Weights of a small GPT-style language model, trained from scratch on English Wikipedia: MLP 2560 tanh GELU, rotary positions.
MLP neurons of a small language model. Each row is named by its layer, matrix (up: input weights) and neuron, and shows model dimensions 426-639. Each number is 128 + 32 x the weight over its row's rms, rounded and kept within 0 to 255. Numbers have three digits each.
A block is one neuron, or neurons of one layer that tend to fire together. After each block is what it responds to, as a language model described it from the Wikipedia text at the highest values.

L5.up926:130132142172128123137122134090123171129117141093173137175144122111137119072143132165142105125167171114157165100171072140152115159180146141183154102100171137104086189130115198143136146120128173153116155051126098082148095095206111141114148181136125201119116090135148116132138089135146167171158162108109137084133122110095108204094149106145137106153165135196105149108119164152133148172145212143117078101141115141158178104099154122132131036125130139156103146136154149100091100172188115136115109104127105132113083115178189095123127141154140167171087094166102116068110137146108136188149136108111139143134116085147137113101147078130135124126186102136
Verb phrase continuations. Auxiliaries and past participles completing a verb phrase after a subject or auxiliary, such as was, be-gun, have been, prompt-ed, popular-ized.

L9.up235:129167139239143101171101096144136105099141103082107139153186097068200177139123122138123105125117134202139126198103077159112181125155123124052131190129116132104222094149092127113082087161105098119138171094119159120099128083157131131112110166131101097156157124066129174142124175113136134130128094143145109163160112129060164049091112125116172133082106138159081135148133081141129153181129130137088160120146168155092167131141106113115126085152121151091117117120128076175092145104135129130095093164144081115117173141097114116109132159156170126154121168122165124129195079130164134108155114081164107174055120139178171132151103121114112091152130085155
L9.up253:115090109136101110193129175117140195195105132149086118134143149207145144153126099118146145142125113178093117118147114167153121153080190144085069087133092096123073127095160020133119066106121139089085153099091153100118139111126163098179094129151117132137185151106112140141122177097102096185155140155133110119116122147085093152105140130121167100104130143185148158140083121039097083135104097132111112186079118099126101128082138088140066139132130189130122101130095118184137190122151082125138079100098110124125061109117130154173162159092109185177108164128099089069148120142102150127163105106101104194162103059087097091111103093152096131136135098178
L9.up864:139155158126203137147112136147161073137136183096096126140178130115139171115107151133174071080087146144106146161087207198183143064104128134128135149164094152124130121134142145130144140158167101114072085066149181118123101068184137136107127111164091097130214185114136154087044096146167114157139107123130129124204122141123089130101077127144134119147156106132097059130122074142138057133104114156156135096120163140105129111117139142104133104082132099132117191117119099117138082167110165103159117178157136059130153183100142133120146122172120126088138126097104147100171136137140163153069184104132067137127129148102109157175103162086087088152168141132
L9.up1306:125141091153171103166113108127119106124141144182167141143135160141118146140111137121167151138143133127187140106084149125145107124189150142079138123143108091146129160131122099165098175152109154080140198163143152104115125120054111123151114119158092160099124154142132194107129131103105112114171185114171170129091120140135134167084091146151158113150130085121101110169107073109202093062150127150129143130104163067076149060108120154185100135094146116130150119057149172096163141091169132115182159083147143071128133113113157141090138130095092096171137168125151125235126121127126170145217120140157124156112128102111144174067166169153170136152097063139
L9.up1661:108127101095123160156087138130128173124098077068131178151137166112116110207159111180062156115209176158115162108157143163116175192064121169076138115151161128119133117116064113154135144086108139107138135097151108142097090130138145092138129079143144077124104130122132134115129090157116068098140190173116094107105125138139155094141072151118106104090174118105114106142156122143039121084079139060170149135174129096070093112177119136183180157134152098133066175137182155175120127115144087148104134107134137110142141116091129108080168076109084157196155190156124118101113098087114052092142090137115098144062102144154047162148159161127119142145083122129
L9.up1797:144141139132094119148151108127155115107108106161095141166183158088107130137206059125033141051064147154110118093200105144151116175124158206094115128083114072106143142129144109140078134140153116091109116123113081119071119151074166136151153129119143044167108236082165140141144114138140151109124101172109121133193135150125117157096150105111161081181156095129148103127124160129114111185178156099128083122131155093151090109082159127097108107125222112136167083140148172095129152152115072097145148128117102122127153144166138147147144101093091166146106086138177086129132104164132157096057116119156151154113061141126128149106150105139151156114119061162
L9.up2239:062129190100064120130130129114117079140153108195158182163124131168129154125075180143165151154131108203116098138141097140117140128143090143082150205079178170098134063093191131165114140119132146086129108151105110164160100101195135134127136119102193068091073109147092119149099173163103070145134136131114087121126140185103144096101143146133122134102106141137153163134122169073077104087116140103148161125128118098166116053021120184117117127100137121109117110150127128158073182134134120133173118144091150174142100151137055129131140122158127139090079121098145118144152117126101186122101109037098128124157097183167145111068110123098146136090070088137
L9.up2414:120128139120088154255136109095079134105182095153091112114151158187143124158148084128151101080151145150152133184064100112132129126197166131158114129115131161078123182206075087133128136169105147100144120147091057070131131127163131129170115117173094114146071161106117138096103145111156162117161158129080105102116089131062140152136159060136113110139098128158167112131136131130101127135114128112182108113135162153114124116108169150135043148105079206152121119187157132076113165116184146152143084124160094106091139131112152171093147125139172075182188137094117109147192112043137110054181125117146081121157158073070162137146085162103087138112117085084
Indefinite article "a". The token "a" mid-sentence, mostly the article (has a capacity, one of a small number), sometimes the first piece of a word (agitators, autism, adamant).

L5.up717:104129152128105094144123115128076169085135046174139163108098202125148156143126129199115085125191146128081122079145112137092202134128202162119134089146133104116148101096110128121060080089132115104167114118140056103085110037108090099147069134094097121150112191084133125142096102127132125136164149160149094131135123174150090110143167123118097121108172075090114183113096139050097113151164121106131115101142121150143125161112107147161078076143156147112103129128178119174167135184143061092124144164139160143171159148149156123140163136135121090155163127142117086128093161039134085066179160155131102154136109075076147166107099110166078115120069083180
Indefinite article "a". Mostly the article " a" after a verb or preposition (has a, by a, using a); also mid-word fragments of proper names, such as Gardner, Ricardo, Margolis.

L9.up7:107189120128183158172043085109115097120088083153179117135187136117195139087105111176119109138121094157121147151046138079142093094104154142137114130162137117128160145123140176134127208080165167145178106125110070112125125122086119130112129114158117199137079113173071169105068104137177172130120091137195122157144134108106086119130161112157108111135091139079134117159091130154076055141070123081105106185123127150114107147108092101064124116046085158140142099152132104091155144137200146137125143127156080142099098147093109099156147147108151157151176112101122137107087135145094105128131086130206163159108093176139129099159188197166147122079134135148
L9.up325:142153060146193124096129112088144088212184115115144128113145163142114157113167137083148139101127090098143125119195149119147150139120123118074133180163140119165143131146148075123184083103081106120177169154191104091133091161138097122111173144117114126126090134161157120119062164122131102143169126131114132111110102162128124145181154155156154097160138137122166107085151057105137117166169129098160070145076132143125060105084151138128114198163140017112071127169091085135145149155125092122105164152140160127096101112065139130135132212125113112118169150139149139100188077138135163116123104154089178155193117089099167162048145165129104102197114113115
L9.up501:122135190078123144136166119093129135094104142064089132177147159117190178088171141107094099141124120135178138191101150059134123182161142166203134132081106145061185088107077086173122114063140157089155168160142116092134075138146162154105115180141103128126116116139149121144116104113149125124115139117117159098142131126126138153136146118161154050120123169192151089114114196138154133132185122144092136146110128130098113107084096180115132176116165151198136178144142155136115159104078076126108105150149100122144083204124147127155152134182152104116159184128113122132096093098074111144110143093133180194086086145086101179111113150100098148165109088136
L9.up1491:117192125112151158116126129151110133131168112126117138159138148187105115156171097141174158053092143133115176115172124142196144160153116137162149127089094148130131116170111201100103118122175122163126204158146127129188113127129174120101137132118154124138127120118188167153149128126130100217094141150128142106103197131153163106152092135110164144161115145108068087094134094171143148147175158137148102117144143181089140158128209096122082075199096142155137096135110153117148161207049184074135072149078122098152113137158094144117182102106139136133089123110134139113146147140035114114139086150138124143161154147160125121103116132133103138088116115222
L9.up1688:142172121145117149141102123148101113136109047130086126150194117096145126152167116120068157082126141082146104130119137138068058154096138096139104092098151143113136130134099095161194210155117143066150140119131155065140060144134106142086122063161125157144138137130106160169128145103126064117138131145113147133154166153123136119142105137161149147186100125132152090157156093147112118112118131152142165123120076166064165160099114147108114159173171164110098132114211156161136147100166167173093143079190159155187134150141129143094137150113067159065132129159128136147143142164170099143171135105141154064142162153160135062134115131147179098103124148139
L9.up1793:147167160138151118083158142142105149058129061116139117108119160102226164132107102115113087160061109150105173105190098117167067168095137082140159082127130108093122071130104163085105128118145131128164147196157164118180158088150103111156202136148142093144069115134099189133109121144163151093103115156145084133174103147115145121098137106164107168125110176114182155115168084116143131133146143131128109149123123115205094108119146164148116137187153186172117090178162194157134124060104095147149195105128109152239134145168100135129158124107093120134121104162109104090099116155142122143086111109078118117140130146144123080143166102131147149089104159106
L9.up1798:120166160103138132186113149173140131144123145095162121114125139195138131129071128091143135132132049109134109101112221148079132109142151188148070074171136178064140152123118139129159187140159124142159129110191116133082144114145089119150153121118081171123112107204133114111110116099107102118112111107183121182084127109094114138169084122122129098150187078148157102128150175060085094166109113115092135087141156069093113091081145114105157098150150095159080141159135093140165117106113160128082176155180105042168084098162168142123149151163112103169086094131109112153205158161123119123174142143144129122163140082131140113134161152131120148106201155144
L9.up1920:105096130142158164103119212112106076117083125125124114165074139133148126147108141145128118118203093098127122135152145191059133066123106146115130127093122151052123157140154080104106102140118187134164121145083102175132163116108134137182127115126152152140168165130095087189168168112174056143108139177176155145083054115137159153181114148130081112120116136169138146119150099193172192097118087108100184177136146145122137128137101157131132137144106104167059139111126197115146073076164162136100168072113211114141143149124112175160186124100168136115072169119106146120061173191116105137117105133136094137125130140112125117093077130092131084103126144093
Copula after subject. Forms of "be" (is, was, were, be) right after a noun-phrase subject, often before a predicate, as in "the reaction is irreversible", "it was delivered".

L7.up232:101108204036147113093160131096118066160107110165143118099190184084087089192099147142077122105114142151119150132035122063160131124183186204093129111089106109121128110196128147146149111168181216087122094138145075120076122076200063115111128096180142160121100168120167145149135118189142108149137131135154126132126130167115140119139147135139163150147112119085135173139176091124134095146093092179136110116118134144165141205127185170133101101154124104100120100146188111103106085100159104046138183129113120128213134123139103140131114132078109146109112137151056108125078126104173147080089167088136147123080168041127128109119110109196104097174167079145
L7.up564:127093115154102176165173087141129090152090090126106181057128110155187148149133129140116157115132184123108089193118130136089134071175120140080117136110166139150101126200058125147064131106126133146102116131138116108127184069180084139115129117090094129134110136066046073042167094083156121147134101136139116150193119097128139077110125098147182107116133152079156102119109158207149106106156108118134158136086204079171128149121136112092126099132140091120166083125135156148073161124139126091154095137110155157113142207098101160046121123115103105155126155142163118122179119159105097123130154107118113153125089109109110152188148116149143073075208094167
L7.up640:070158135138141086149172127139073156105108150097142157142094141172114155123187111123127135114081158067130101156106164128116121142081096112109140142134060140105084091114138118173084058158135119153112156100135112180147133142107078157178125137074064134131177144064127097166150154091108108127137095121067140175099071117130106146158109157117145152082087086123134128143113083055116139131104076132124153134090143166118156120094101140104083161151124094143117176095139087100175149181121150145168172127175149169173108126113171127124107091106139170171175198118129146123125172156109138103142150134127130117139096109107127164174127151149059098126132068106
L7.up868:125133149122182108200118130082148133080103160085094145163167146079190152132129121113132140115156128139129116164121132137118156144213107090109156096130113119093081148124106136189054110096207137149094155106162140150194151125188133181148093179158109184192130143128127129124093180102102052106186101146099186176137146127081120110093133094195135134106145039179151089150139063135160174155117127103126153122149100093130072127097117121181116139138109142181148182177124097129073125122145056147108193111097145098123137135152117093124113155163116121182132141131089106115169112175110129140124161112116075149081114180157108101124156078124189136204131123109
L7.up1791:131091139148129164144135134031041116137168108137152122125184122122133140127181079139179152052068103136114171151119104133137120208096135156049103117157154117182188072144111099086124108134114144143157160147140150135099102117154133126124104121165172140108127139120160137077106127139138078109137150233110124138118131131102114128120155148137128066130127153124087113082129095098150088157137150106107149179158106136092082126122203145157108108145152125054141153128173082160144211071096103151122152152184152156165140213057116091147168135088164143158152112155113164132136078124059137120118101051146159146121122136129106105075129102128142079153110124126
L7.up1894:085140101104141079176095159035160094177130143117158140139147150075116145114149169111174176107147174124131167138150113113098148134124174141170138122133134105130203121164194140142072146117145132112145138180122105118159146120181108128169142156123148172125091136154151118150131077090143134149150067130134147095167137133129160097115112155175131134132112132178076018152141122112108217153122131104113198095087126134131078126104151166107157137161083113110126139144175046181105051141086145095106124152102217096113188092124086087113173094098122135141073152112117064117147179149116112107113079126128126142109100132105086142121127151112077157119159129149
L7.up1904:182150182124128173145153130130104115092175095141112175134076158175071083163142079067098137140151097094167101160075173142090120109168196133111138152145096124111083084147115096076095088110083109211106143154145078146166127152125124103132116114123111095135207220139086136076103166120104165136152118123087136148164118133141089194143135132109139090115153149114123093125122142096112118162177154114161145141173113099153066048107156174086132117092144128142133144118142141140117111185155078096119137133122157128122081150094073122109105129152124132108149095143136175143146166119178118129112200115125163160093113106112115146100116099092109157131161080135
L7.up1907:125132193144109157124189168068154119098132054176120139149130122096134125132080148117089135170141142131155132106152155126127112131101099193174112148104079152174194058122120117172109084098108108138171204087084136099126087142123066100144172065126075122103105168140079125091132133057127117130083140121114105123137080095133121137158104128137141190172100150133090096087154092129125132092131096209155080068125144141146119142140118149129095119145151153152156072100165124173136158148126106064144102119119091138230125175148115181144142110173138168118134145121202149127089087102061160125121133199092133196160124171134129077088159146088137179168101125135
Indefinite article "a". The indefinite article a/A (occasionally one) starting a noun phrase, often after a preposition or verb, as in "rallying Purdue to a", "saw a fire", "A total of".